Weights of a small GPT-style language model, trained from scratch on English Wikipedia.
Training: a variant of Adam for these matrices, 142M tokens.
MLP neurons of a small language model. Each row is named by its layer, matrix (up: input weights) and neuron, and shows model dimensions 32-223. Each number is 500 + 40 x the weight over its row's rms, rounded and kept within 0 to 999. Numbers have three digits each.
Before each neuron's rows, "fires after" lists the tokens most often just before its 100 highest values on Wikipedia text that the model never trained on; "fires on" lists the tokens most often at its 100 highest values on Wikipedia text that the model never trained on.

fires after: ",", ".", " "
fires on: "000", " h", "100", "0", "00", " lead"
L3.up329:485431488528527520510566532470521460545473481515522541562506441478500511431529508521579416525477457493504478533513556522481450545487481476438541505510531456486563462525406455553503515487532472467532486488491529472414600504425519493558467551476405518466606471514544526481485502481511511512545535531457519488578449451475539509479549495461490471506466532585503453452518522539486499494555495533540468496512472512513539520596550504463425514546458482518500503563493534490471606558405473527514498517491474477512408500464508439500518497509544516557516498495464522459484494555432432471

fires after: " in", " /", " m"
fires on: " (", ",", "h", "ern", " l", " L"
L3.up162:516483531543491521515488418511549481524566444535489532482536475464503515461426542459538551480515483465433568563563465548488456508563426487506569524493548466519449467507507447489562468505538521469586474511407400458460514482567510474519565491510606485538439505526571497507519402459508544521492425506538521486455527579467513497493531594531494540490442445528482572504457571515440488488511531513498513548537495527509501523520556515497491514476515533492480553445487521512479476536493525503465473581481462568503391474428477457536489499506508461559600476462413454475514432505518529538

fires after: ",", " n", " is", ".", " was"
fires on: " an", " An", "ever", " A", " At"
L3.up359:582485523506470537474565511480565512501458486485509536497551539514519487441518505528467452488397482525460524544569508482463538602541540428480585461555453481488479478505545511539568473448448512482521516534460473512477569434554503500484544513567468429496523505541553406494456484479545453462556535497493578512474534591515507422412494510499525523525513499600470618457520549560466505476457501583473472490455512475467519508523525523486486499534519506510553527483516553515458541582443479530511490575526524510470483557414514446483545420492491526448507531510474506505477455492526409479

fires after: " the", " The", " his", "The", "==="
fires on: " n", " most", " other", "N", " these", " following"
L3.up779:476525516430428546530483515447473502498544433521444592578511458442504509553523496545486440449500495507493517558450466457540432500525509528529563455480504515488525546572501472535501541562514475518480505548487485463501525469505549515499528511528513458514443441458538474542513476513506510435523505512543577439520486473517550460546518564436505574523517583429484481493567470494485555434450545489482611518481495551481555468505489461466506405488452513507511541515496436457523407520478407492513560533517504517479448472552452498457513409436563486503586513497422489483474419498480437454

fires after: ",", " -", ".", "),", ";"
fires on: " inv", " re", " dr", " b", " g", " v"
L3.up143:516430499482458528463562512586506494503539566552517576489506522507530483474542480530511516507430454475524560494496479564403500478493580420551487543542480442431483487477459431534537497497502502473473469548466459553530552494552510485561438489540440456574514509547529503543444434459522516413537510462503529514508377552451480526488526531563525448474522561570534558508576568510480479504511494489450526456474503507459482501494485539461551480531468518482588481432513550534515541541415492550481548496505551521477464521417479527475481486528485548472479506450435496558461540513519498550

fires after: " the", " in", ",", " In", " to"
fires on: " in", " other", " at", " that", " on", " for"
L3.up142:457519494410490547505529488488523490468550388528489473517455480438545551533433490492501543479470486512577497552442461527498510528448495515514491506503528488408456480490526521511473533470513536525506508520505539439500533444506544461544482474464529431514510539445575474459515517441524531497514474545577528460477414618535574521500495584509511488473475525543509547491582547491460472434462522478551481551475570484585524578533449565483520496468518478440523539534533503449480495526458463469497537589498565517458478473535412478535508508398489515500539539520441473563412534447457427515

fires after: " |", "-", "==", "\n", "|", ";"
fires on: " L", " F", " Gold", "10", "B"
L3.up25:445530513502516522501480501552514593423516517524489603502493533537578511531514538469491436548525494465501502482508401478457467543555549474520558482445472447504473411504467500504516511461499471497477466505499488535399510547516500501507483500469467504475514441589484423546471464443527479499494517526501495420484452499518482477482543566480456524489508541582511528542587451567440499538451473505453562517450488497559429479520522621450457478531379470476497503474559462529520506505470424567465482518500505516517455497449535521479468433564548493488493542527466453520505551479443506511

fires after: " be", " is", " an", " a", " the", " was"
fires on: " the", " an", "h", " National", " American", " named"
L3.up558:532492429457526572500571403475528498458519445525438493456450514523542488542454475515510482544501508489427471497500407505559463487535506511503572466538559472484445485524481538519482554522525501499491499530465524463513513526523540451503520538432531473614506480488483439490448518444509492439528486491491564462478516453479526494445564508455599576535451507549520556471448463510550585471500561492480495583430527555464487458506490556523440498480494474625553518477540546548455438521506485496526504409502556491495511466441480555439489463490492492432535473503461518469511490510473530467

fires after: "==", "\n\n", " the", " The", "C"
fires on: "A", " most", "L", "D", "+", " spec"
L3.up346:488562525435453509474479497546514498497486552532447537493488471461538504554551508494527416495499492479562414508470415464538489530489533469514605468560514474474517435564439471507459547540512377506456464506497606488514484500528521500485510498504515501441424496502483542558492509459571555451447526515501501453464462501464489507513536537487473604535508537438495475473498416537480576525516534492512497511539558519545551469545522543491456467408493490468490451514495479583490463486449508450542547545413558521478497441541398480516467463526552580493533496489511515537467518486483522475

fires after: " the", " in", " of", " The"
fires on: " ex", " st", " l", " dec", " pre", " to"
L3.up296:475551517509426530431577525429524502524550459492551477532434495453454513559470492485519535412539499497517523503564513535453504519547456515544535529477471502430499428471496487563512530476510521500496555553523531424529446520537551567555555485446473478530461545505493507484496392443552586502489486512513494502504499567471536545602524606459511450447501485568508530530590557459442538462463525472485504538462578446380417540441566554496534453486521461448513503522469480475494437527508495434513577520494443526497401461468443552498572503465583491540483487449476520492486518475529496501

fires after: " the", "'s", " a", " his", " The"
fires on: " c", " e", " y", " Y", " t", " C"
L3.up764:562524464473534514429489469491479508475517491466511481404508532554554484518549459499506497484464513427477464520465383497511537526548515498520466569517528481553510492501492510497500550401532466509492491497490504540513459497608487461503541526502502491572489551498524420545449505510554534532464495463447576441531542547533484505540582573493422521487560580431515515502528507558487514483397464536444554531473534514445487513513454515493451427527456465454501451564472482516503448555550496550515509513436444472470529417481498524459525486465482529439497490543479497486526481538537466479

fires after: " the", " The", "The", " t", " m"
fires on: " club", " city", " town", " series", " World", " National"
L3.up579:508506491472514569477522486539471448476463477504478441526495444424459570503466485530557459425501499479498514538450460547536482550431539490454512459497533430465505522490506462519500566474528463496538455519489553424549469488471545513496561483473492498573504591512542469455495470447551562500510532573483497525465454569469518485450490525412522515571524507531513517514478451479514476452525521468524435542471542548508475546510528509397527448488463517499564520522456473565445530568536472513504560486503540544444453504454484490513512507514485463492501554474512443504528491524429467503

fires after: " October", " April", " November", " February", " March", " September"
fires on: " "
L3.up61:510460482502455513498446518546577510528500474576480532527516497472456533593577482413549501426482526521496523468493509420562408547531513518497505453478533485538451468562444525468531481514548403451486474556549487515491532547470532394520465515525571482476550452472518438495494497509474544577504486525582505447465453564392496455585471498493466521512495549466538475445490518477501558469484468475470528498498432517534525517551578519535445484538441498490475478529546540499491546508459523473556510558427461545544501425484496538476427525514517511543547558523484505419504535467461527432

fires after: " ", " the", "0", "200", " T"
fires on: "198", "an", "s", "m", " A"
L3.up246:508498534449491593542490485480476489524545473501477504484446492502477484508513497480525495457520429452506478487499458474485461553412433484479517532398563486429520528432457459492499476553488453485496464488582481520478478422499500463459527507578559472529495500493501506568545499484562559549534555577452567547469468520469538534524617485506493518451426476487477507471523502537515571457433499494513509540474523544478416486608511519496461423509461532501512492501526492421505477501481491492591530516515448515537516540523565552492444441525493435539471549515562497550491491477561499543

fires after: ",", " |", " in", " the"
fires on: " W", " to", " w", " after", " as"
L3.up514:532550527480481539405504555512515567504538466595467479542511489478465509467524425498493442457423498506525543466516375496416499444570548439523511426478530447509508485448524460452503516509539507493534513529491513465529530552509506467536513541527485481485585576588536528519541520453494517534500519503530496466536482526532511548517432508480488474542481524505524497476535528523439491462446472471477516548501558551505444519546440514531501436515502524471548516491514503461471477501447501581598500503484579572514448509458452457439547515503499506456573543464550433510483509506536450546

fires after: " /", " |", "-", " W", " ", ";"
fires on: " ", " —", "ebs", " •", " App", " known"
L3.up569:539530485529527486479502496580473527561488544546510478540571471487545517545505519514500503542484502497454482440523416480426500484527534542585551503558523381474432545536484461515542522515492468430590529476510491478451532542532520506519425539517457476541484468553540424528504465451535545425453553449444460520494434518457479516488489487470503515542479513528458497503464477548499531502512500562491521567489524497518444461527529552451499469531476514502570498469606504547521549547443422478530526481463535514467490545425408463470416488498501532447502510539434439549432545557439571455

fires after: " the", "0", " The"
fires on: " /", "s", " most", "th", " only"
L3.up427:424473474434451500572558515492483486561448430520514528522417520456533556451448516521457457539465473451467537508437450505494399527429499506493548505441506452494483522493482421463512535507507461500524524578541553555484509432466489492505498494485481462571470500528509482496506417525606577544521570493462460522430458449501530530507575510443575519518470524472565438472496490492538549460515533511487494539384538491442511529507516522491491459505469478559576515514487487541446532552417490463534498554495465556485490535485537537500532495519578570495540549521459511538455562600489511490

fires after: " the", " of", " The", "The"
fires on: " re", " game", " inter", " ev", ":"
L3.up429:479541470496509570444522479495452508484522454548435505466443497465491508538464555490532512410470523502478478515560410554477485497487496491543471478429550520415503430571489491480530516492524462512474477471484558464531458519488531471515554457440483491488489537504494472472537495499531537562535489558464543431449381567541518542520618559505471551495553497472548503498445488501527555440442507550437536550469541533476451525517566499522466387475503571402508542503523523507442446555547498471510516478490500533526396472484467507536512531516549441530492538508491452473473448440471506504

fires after: " November", " October", " September", " April", " February"
fires on: " "
L3.up41:538479497511461499541508520443509491548562528560437553521513518520464503504512496440503541474448505514457544463503486498504401534526524532563516501574589517506457463515499498504524458491531480522512466554457485565515545547496521465493494533565428490451525593563521498522464505434523571541518536470504448488496494514401453455627510488502410523520433513458579477472475481583482552508541468498530448504513495534468493517560489529525454405526469477517456550471507476512537558547483534579559490556413465545537438507494488559475490479554495491502495464457495533454515550489500479485

fires after: " was", " is", " were", " a"
fires on: " be", " not", " un", " also", " pre", " dis"
L3.up695:475463370417529487486553481481479463478551448480498545445422532443483550522545428551463534516449525475413468491490492433488481500553542438551504470519587541458407441491448462506475518534488497487543459543530432522493529522527524546486492544507466469484537434501522576509429485456434534575504570514521483475442497483507522402460509526525555570499511541559508503472492519515449518486500513518498483571505489532543495490458516542538495439467508576454476517478454476473426524511528497517548518503547526512549428512483459518506518452457571483503544488571464601468494490483502473499

fires after: " in", " In", " to", "\n", " (", " a"
fires on: "G", "-", "c", " mov", " k", "fl"
L3.up448:426475489458474555491502505455486526421591473483480428537483524499576501536486475477470468562459398546465531471488511441533454510584543513480492533551549518526481417583539467513470474475517497483527486524517458555490475479527529536496468542518551497546489461502576479503512497401460470483514496462523503476463524530474517483528529582505528537520447496537544580436492504502515484516415437553454483513469593450575508498477481567421476447451518488489634498524581461442535507536503541500483472508476524463529504515467514496560501490427510572481461544515539445473455571482511494517

fires after: " |", " (", "|", " –", ",", " H"
fires on: " it", " –", "ome", " first", "c", "p"
L3.up719:543462507480446504529377521452464535508508497565459524433477467470483527449494542551485484434531510478474515480430405486504544494505465528471560462511549477512544475463522433497495537527532473430548534523527486529474513491459491443518595531456436492437458476517512485473474520502543565481502526491440502556416405513538513518566551490488502558566517487538590480480498462531518572497481456566539568542448517486501485473522474576526483530538470484565462546507574520513472590474423459444517481482456540509514497537450510400469497508459491563464473525563503461507487482500498439455

fires after: ",", " ", ".", " was", " be"
fires on: " consid", " in", "192", " Wh", " wh", "9"
L3.up746:540527460560501516486574518501579472521479487486479535534522510512499500487415541570532495492459450570412483568525519543501513468434546517563507439566593435491439493507457426516518515526458495504540463506492514458559588455518539521532435509547456426510533523488555500539486510468424552497561534510485480480480502544496540492451509431557488480477467536496524486427474531496442480453548570463610453518527538514587481500524413540460578439465436505446464515454486502485441514494503467489473568534509496531509472485507492461538534495473545510556527471506477486523450572498510523524

fires after: " ", " of", " the", " and", " in", " with"
fires on: " her", "197", " be", " a", "198", "ian"
L3.up674:493564463474450538475538497513463557464505543500462530491483463512477524482532498551498585523465572431526534565462485460489517469461490487534573440458619505476562428515441466485502548527491491464547559508566477473497494504446466500553567433500532510550425431539469525520496482497574529534513535465465517506555470629492539452466553572491410563444511459529484532473577470499461510447537525519473506501500526547487455520572462480507548538544551489428510574476518563508521494564454502469487509532483519528530409489415513504497455477539471586502435489475493442527471502471489517472

fires after: " ", " in", " such", " of"
fires on: "200", " as", ".", " at", " near", "195"
L3.up420:505571474487541540509495444489446510464502495520531580551493455477434486550498506566501451466502526413500521532537418533522519453523467467535512499455511516416518533527462476505545503545525532513463542502500495468479498552532541516502513516520497438452563546458544530495470512522555575488485488506475549462476474537536516532622583557493533469454501506467517466515573499484414446443434532498547524556480523409506475485474495477486515518512482486405495530493525418480477505553493495449460504570520517503494482431451545475466565487414530511459514515566505501536492456483469522496

fires after: " |", ",", " in", "),"
fires on: " –", " a", " [", "78", " after", " Mar"
L3.up238:507426499468536558501437541503526528536523492467480531524528453505524521476538474520515432504477447504552499467454397467458556486522477492536548479444543410486515449484472412558506499534496538496551460487565445563461508499422525379533557530490490490447507481519485524544538522484545521497516518507470495542504475570520513510506529554472504558452496474500576493502553505553464484465402546508528540605508510487507405557464478528471470402561507499457516497441504484515450582552489481472526475541467514497522438558379512450420520527453459529494515536511582403486438487457559458512

fires after: " a", " an", " is", " was", "ceeded", "ed"
fires on: " en", " by", " f", " a", " w", " an"
L3.up111:477435465483526528518505510518562545537498511561444548517433500479541532479516483492506587432507518488474474529466502493467476494492538481490512535513501549477486477468448459494488484523571499446492530552483486574539464495502480485426447526501485477516481486503419465571461543383521444446566534490509521493478508519541530507482525541494554454492501501528495479442567562477507474496534524579459535450472514463434504473463427490487590390473497533549542538439536443475501463467518533566528451458499477571506503505457457458492499450463550512501515517579419476525517567562504409474

fires after: " the", " of", " H", " in", "ian", " United"
fires on: " l", " The", " ro", " fl", " L", "istor"
L3.up839:527464523485522589439524443460500484509539513514535548553451451521444498510454549526536528477450461537529463554480411488551520376540436493483546554526525462458413444565475477473570550515525478432508508543477502493487475482500491464513575498448478457502524545578490467525517420466523482511526498571484450504568522491470526492619495528515506525524431524534508502483573536476381486456475477492491592474477514544486438530540524511504482450543458488452572491465458408586449504508458496427577488450449499539517496443489533509527529520498594462499452486481491527435527487484567472543

fires after: ",", " and", " was", ".", " be", " is"
fires on: " con", " com", " ob", " Con", " disc"
L3.up127:515454472452444546503526492519486450497487503485496557518526505466613489472526449594543402512512468516467570587552486497445547468492560492515398517497504505516504432507485497532476554529530513512451516537493497481481556498546563517541494445537430487483532469549523542458443439448480535474520459582459514481534465488491491445473533496550498518524479532606459547457520481502463495459498476535533449546496527482515511575518476497478502494440468460515429413536478580546471580529442439464476483417478481548505422470425482439570475571485513532468459483534589450498487448531484502514

fires after: " the", " The", "The", ")\n\n"
fires on: " p", " c", "se", "ir", "P"
L3.up999:487501512490484537440486444501466567463433510501440476503451458530490515515486533517469436507519495498519514525495416503452513455446530477533531491514482435483529508491518459520489551472489470520479428542570545487528451504479506492523547487462538478529458482509549453554478455495567581494447553535472501519546393527485510443531521527469520540550513487441474471476488459524534534464521552484465428545434536627451527545505542565437428430474430500478530513552595478569425510481452454491588554478430496546507377533548501533487501460568565481502477576523458493502487555487454489572

fires after: " was", " is", " be", " were", " are"
fires on: " the", " to", " pl", " elect", " now"
L3.up371:529534434554522590477506466502495434461490457478506549506451552530502561478492511533489492450513467475498545490490517549471533455515485500485511532596530491525468449476517512552532488510564488508513543539474554565549531488488551445467524560449465419477455472446487444480418484406451504449490531511454492510566530447540557514444524491479512537486493543518476446434469576461460450422505561555526442545460484556488495448481477520478550477488468480473563488472489581555471507484556499531458450451519543480499475487445438462447487578525562479540523526573449492558544538566535509523

fires after: " is", ",", " was", " in", ".\n\n"
fires on: " an", " South", "ical", " North", " a", "=="
L3.up332:594497506489574522482525463515497483483529534570580525485474538474572501485545490587528481512481387519411550481541503479464508462577557415494589549486529450490473518547466495480530578499455500485510550497541495508471480537481569465515457437520499458575481446446500512535457432418488491431413531516482474490509508509412512479464580501473526533497461491545509542524581560480527568479454526528490463562489506540507437555507500486473519469475516477493525538453566577547422519501504471473506500440482591587547466493415427506482511474498472395536567500487466479520494552487465492541

fires after: " the", "\n", "\n\n", "al", "C"
fires on: " United", "-", " career", "c"
L3.up603:464467473469498554467542487530508508475525517540500509487432518493476521583504489463475442525477465445503562466508482556544526495532539491465509456556539498459524515545395484474529550502563514467500521507546516546442484511430542430533466502480474481540510470475529483541498407520452540464406424542543475450427518527504511514495535536459444514594463525505521489552539456524476473467493482568471562524440571507569498540507482557435515469438455487520524539462532444528407472516491489512492500495419575529607483520465492587405535440516525494473459518477531508528477538461452581508

fires after: " the", " The", "The", " his", " town"
fires on: " of", " cap", " that", " town", " reg", " to"
L3.up883:482480460455440463500494469462434501472548476483478570414457574508465538574450471503501499504502473495492496499480444520465544452498470461533463506568531549493451465458546507547582576501508489547555523548457493453529505510535460546533552467418437464507472594426509448558522450415514488533451523536517502462412551538467542521584515506516551586492497490507518488500505558506491519416474557516463501579530505519459558530508486508409555451511506457504576514544463511474520526497462477499524511562504518556459445427483489517427520489472404506540493532504557473522491467528438499509

fires after: " the", " his", " The", " a", "The"
fires on: " p", " e", " ph"
L3.up33:568514476528480570514470464440450529546500513500509495435504578558506483484521529542524447432413505400552472512467456471465468504509500507480514507503485483467531490523461492502519527519577502541510538502474532467459527477556572514480578449480440543480410481559456458516487457507556542482507515486461553471488490575437490425566558523478408469587477528591504482524551458552453442509511479489424529579516547516464473506553499519417525490521477452535456540511496467561462434533513445479502535550478433483508434476502468543532496484528591486475476453469486519469492450545503507478

fires after: "200", "al", "ic"
fires on: "9", "8", "D", "c", "7", "ro"
L3.up598:542478497473485563553510458506497471518471588446514538537436434561507507513533516522536514489487485558568502501511530537536518512482492517501518493364543496426550508530448474501505467524523440414494430489544604511432482537449498518546512434492561493440470429502472544497488388490575536496487506510458517507503438497443501445556514510486437499537506507455452540461482490531473532484469529473511527500430500496481406479557456531442478468496432522511540502488474530469493463622491497424545529480447497503543539470505480558526447506558538510481430431470542590489437468497521489512

fires after: " the", " The", "The"
fires on: " st", " l", " part", " cent", " he"
L3.up668:539536538471477508526429558455454507509485529531494518505530478542524551514513530514575528378540513479483477551503452518505507494475528515549524467516524437524494475432551467536504582511530410519459504574493553438506574515498523529491544534541453448498448455551521435417503468460577481455494540521602483474485422611523517457548499508444523567514533500453486493426485460527432554477548546452462518499441502532479492511524518535485473449460509499523469507459471482497483469562499525455613539530460452517532470447542496509602550468465540552519520515472464513427450548432538436507

fires after: "%", "N"
fires on: " |\n", " |", "G", " .", " ", " and"
L3.up575:511512439456470467542478463477484407608506466505535482495521487445503485502424396560561470506501492473496499522520495510519462497492563457589441565520560481464500522529501511482500494500491538567530457531482476496566533528464543524500542502516416495455619517481417532505441485461471530511450467573534446527552544475432556557499513496422537468514577488467403431465514441499500496492548554525537481536522493581505487505561489545503504493459469470508484432463491516488541507472475546575608561446484501537561453429502483479508402522585556513539509493464492524456493491558475451486

fires after: " a", " an", "tal", " species"
fires on: " of", " f", "ing", " ind", " club"
L3.up423:514567514472523454489485519503478493488504422524458475563500537431548511512452489481497469499520497456440478564495408459514451588437510450473423529482488523489462472522464520561596492476404527543517545522458499561480498462536529529463480514523612499575513559500451512571484495500500538464485508578586559472545523541530554496483510472479578464466484541445522474528537522489506503421536560542458494524438500588461465549398452504471577479426492428486522513531561486461465494534536462524533487492515494479449519453470474507467475517477463504528517481506513430500447535484437519484

fires after: " the", " ", " The", " a", " and", "ording"
fires on: " to", "201", " a", " in", "198", " for"
L3.up827:487517438454398475475505457501569557537476485479410507540385516424499542466500466499469523530554545468460525525458496466484433520440474512519509444467536366400532476509509429448519629482510467616503472524525535491544447475455517490453525549524471487496521472455529480451448499489556516508510557474535536495464462560481531486502524481538462557489477481508459499388530472494510477458551528484503524430482505573464549525513498546464501558490498457485517498530506528450512443501540590519577556495497497522476446487517480552561482484492475523466553532532516526533452523464553438495

fires after: " ", " in"
fires on: "199", "200", "193", " many", "196", "201"
L3.up965:488493491422492589526520493507498399487507481580490520489534474470491517514521443471464537460488391420530453500458458525458476537497529475537540520494527550533406548491472434502520497496510511463523563508501424551468516447463470450509505539487529456475482501484527475547524401537522533537494476507467522449463563552464555532596570570471483553513461476499549516505530507519484502466428495599464518510446579473563496499485452527464456533474531513472497533538455478493538475512518546533561434537511460517479529490464523509489486553434504539496493513575538505483515479556477442439

fires after: " (", " \"", ",", " in", " on"
fires on: "E", " an", "B", "M", " Re", "se"
L3.up897:455492520424487534514540508554511446505539457496553565533516463418491454541525474501508472504419463532441487559485444482447520423561528555421532551455516471562465431502475496471514482592487496463542517506468483496494462475513578516478546520536404486534488502507562455451444469446544513528503453516502485506493504474480499449530485532540500568487536498547516543516607509470464512444461508455470557511406491535551484527524554543519451450554506538496468528451488554530489460534479463592540524492483481544584486461499531465524475455542513500497461486483439513410421441445530494442

fires after: " /", " was", " is", " a", " were"
fires on: " (", " also", " dec", " later", " then", " now"
L3.up791:441529422509565510537470470463553510506547517472533463469477554442496566476483544517496485487513465437454491507444416549489537574561509482593541548517495474562513461469500443501490453574573487500504526488562491445522542517545540521507443497510485497514465466534453510529470446426444512574481520492530477532517511531451502456500492561478487508555422554545440502496519491486459518463487533502545461544538519532425441550548473642484488440541468454495540444476518482481427497501494541539445526455505581573563449515495456494495500468502597537539559443433420554499485575540508552501

fires after: " the", " ", " The", " a", "'s"
fires on: " re", " Re", " of", "2", " In"
L3.up163:474451466446519530485533486486451491460523483536497533424458534474445511566522481485492479533462419437452470495449411456503503511521508512529502487425530547492494506524490501476566497545476483526465544579514533497517427527508533470517573526476512489485561495549515471539498532505509563493483434549500584448443592522541518464531530530481555590522524532483508431550570542462546469422464470460477498507491500527536483496524437512513441471513517484484567500510497506470471412460546456524574559482444586553519499464480479551445486443480517550542532549470514537489462517457494492503

fires after: " ", " |", "–", "|"
fires on: " \"", "5", " (", " of", " by", "9"
L3.up311:524423429460525592508481484509511519557456486531509509437533556560543548511465544520484535463443551532446512476476470450468541537453468475501466454495489489496467506498464478457515505478494505507457537515504488564488464442457483428489476603611538431542593522553514543460494553494500519484539479511532559529479548497541471472498548504523487469474501474519502449494508514546536532423438427464563510552474529459471477542526471511505440485486477493572495494519463528455502513476540538528530492483555501496505499471478528426427511487467428530411488623600564473445483498517494450484

fires after: " ", " the", " Central"
fires on: "202", " Comm", "201", " comm", "197", " Lab"
L3.up140:577499512422463520515475541495493518476535496552478509465445445489485508543543434453480530505492497450531483509490544429535477529414491471527470487520576457497482475553506480462481566468539463458506518528519484532478527410562515523529543503473523475532522465396551524571505447501549505494536485575480583462464534586537541483523480538466474513469441517457489531509552465468501442417531461465477533427440535461497496524538494501508502487516528492420569533448472471431495544531508599470462477542499477540512531438500483498544527495425496469519490545567517524562470558542469420507

fires after: " by", " in", " In", " the", " Born", " to"
fires on: ":", " this", " that", " which", " me"
L3.up194:393460483473530562494485448537506491497492439533465563457431429455528503510486494506532473453548409418400496480507458500488478535544549467555503445490519484505471528510486491565483550473510529572521516514440491469474471514525478489503557502548497468514550427472558520499500535462528485541526527571551548488470504528549562530564560591493566490483517465515509507519498507482460573457420484527490646572472479445548470451457522535526416474517518472501524481507463404435527508457510451500509532573501461517496440500462451440486499494489411538503508541561552492533492493503484463498

fires after: ",", " the", " of", " a", " by"
fires on: " m", "9", "p", ":"
L3.up715:505458506513521575464542496434470526546495461515461457515454525498494526560458468491554440457492501543437566458497457467545512447546492471569535475463556431409496480492521501485542535506450487433491468536535547422511481514553551518543564445551480443540567448427574480473448474476587524507511499563526552519481488523474549478488531522517502539460471507498468573474530537493555479439429552517510481579511532533568426570524525525496533494474514440537524520457517521459337533512540432457569493468445511528608402514482489498500475505448570480542501509505477484512442520473438528565

fires after: "201", "==", "\n", "199", " ", "198"
fires on: "-", "9", "7", "8", "0", " as"
L3.up45:450536469473505568443382397476548516380499471505464575451489583526552521530571490466490546507449513531512477489518497448511519528530487424533516488536513524543515458528498530533521513556537512509499526520456485455500514492499486497508541537416516537552509506470474487453488547484558499538504552517528481415448526515506557446511493547542489524494481537510500471492442508511508484424453470475482526513520509534457527501487494594433477479448454445438519517485544513417565400465542497555528534508488557539453509472532489475517562530443450534502534513542540469466509546493469584536

fires after: " the", " an", " A", " The", " a", " E"
fires on: " National", " ", " f", "th", " national", " town"
L3.up22:431492515447486516456491561435449538487478423483498482537472548493490522516526479527469541476545526506502452487535440475552452446515490463470543528479533458430443549545543488504536531504501458491466463528499546594505454422480447462542550513458586507480503488495483500533477504454532505437500512496505483487474494522488517491465534540439505587521532488543502512454474436500474516477479482505485474493432508606456438521520557543512451379449466479522578510478549502489478483523525414459543493453477462482506510519462491567490517554533561572517464512523520553507468554540520554514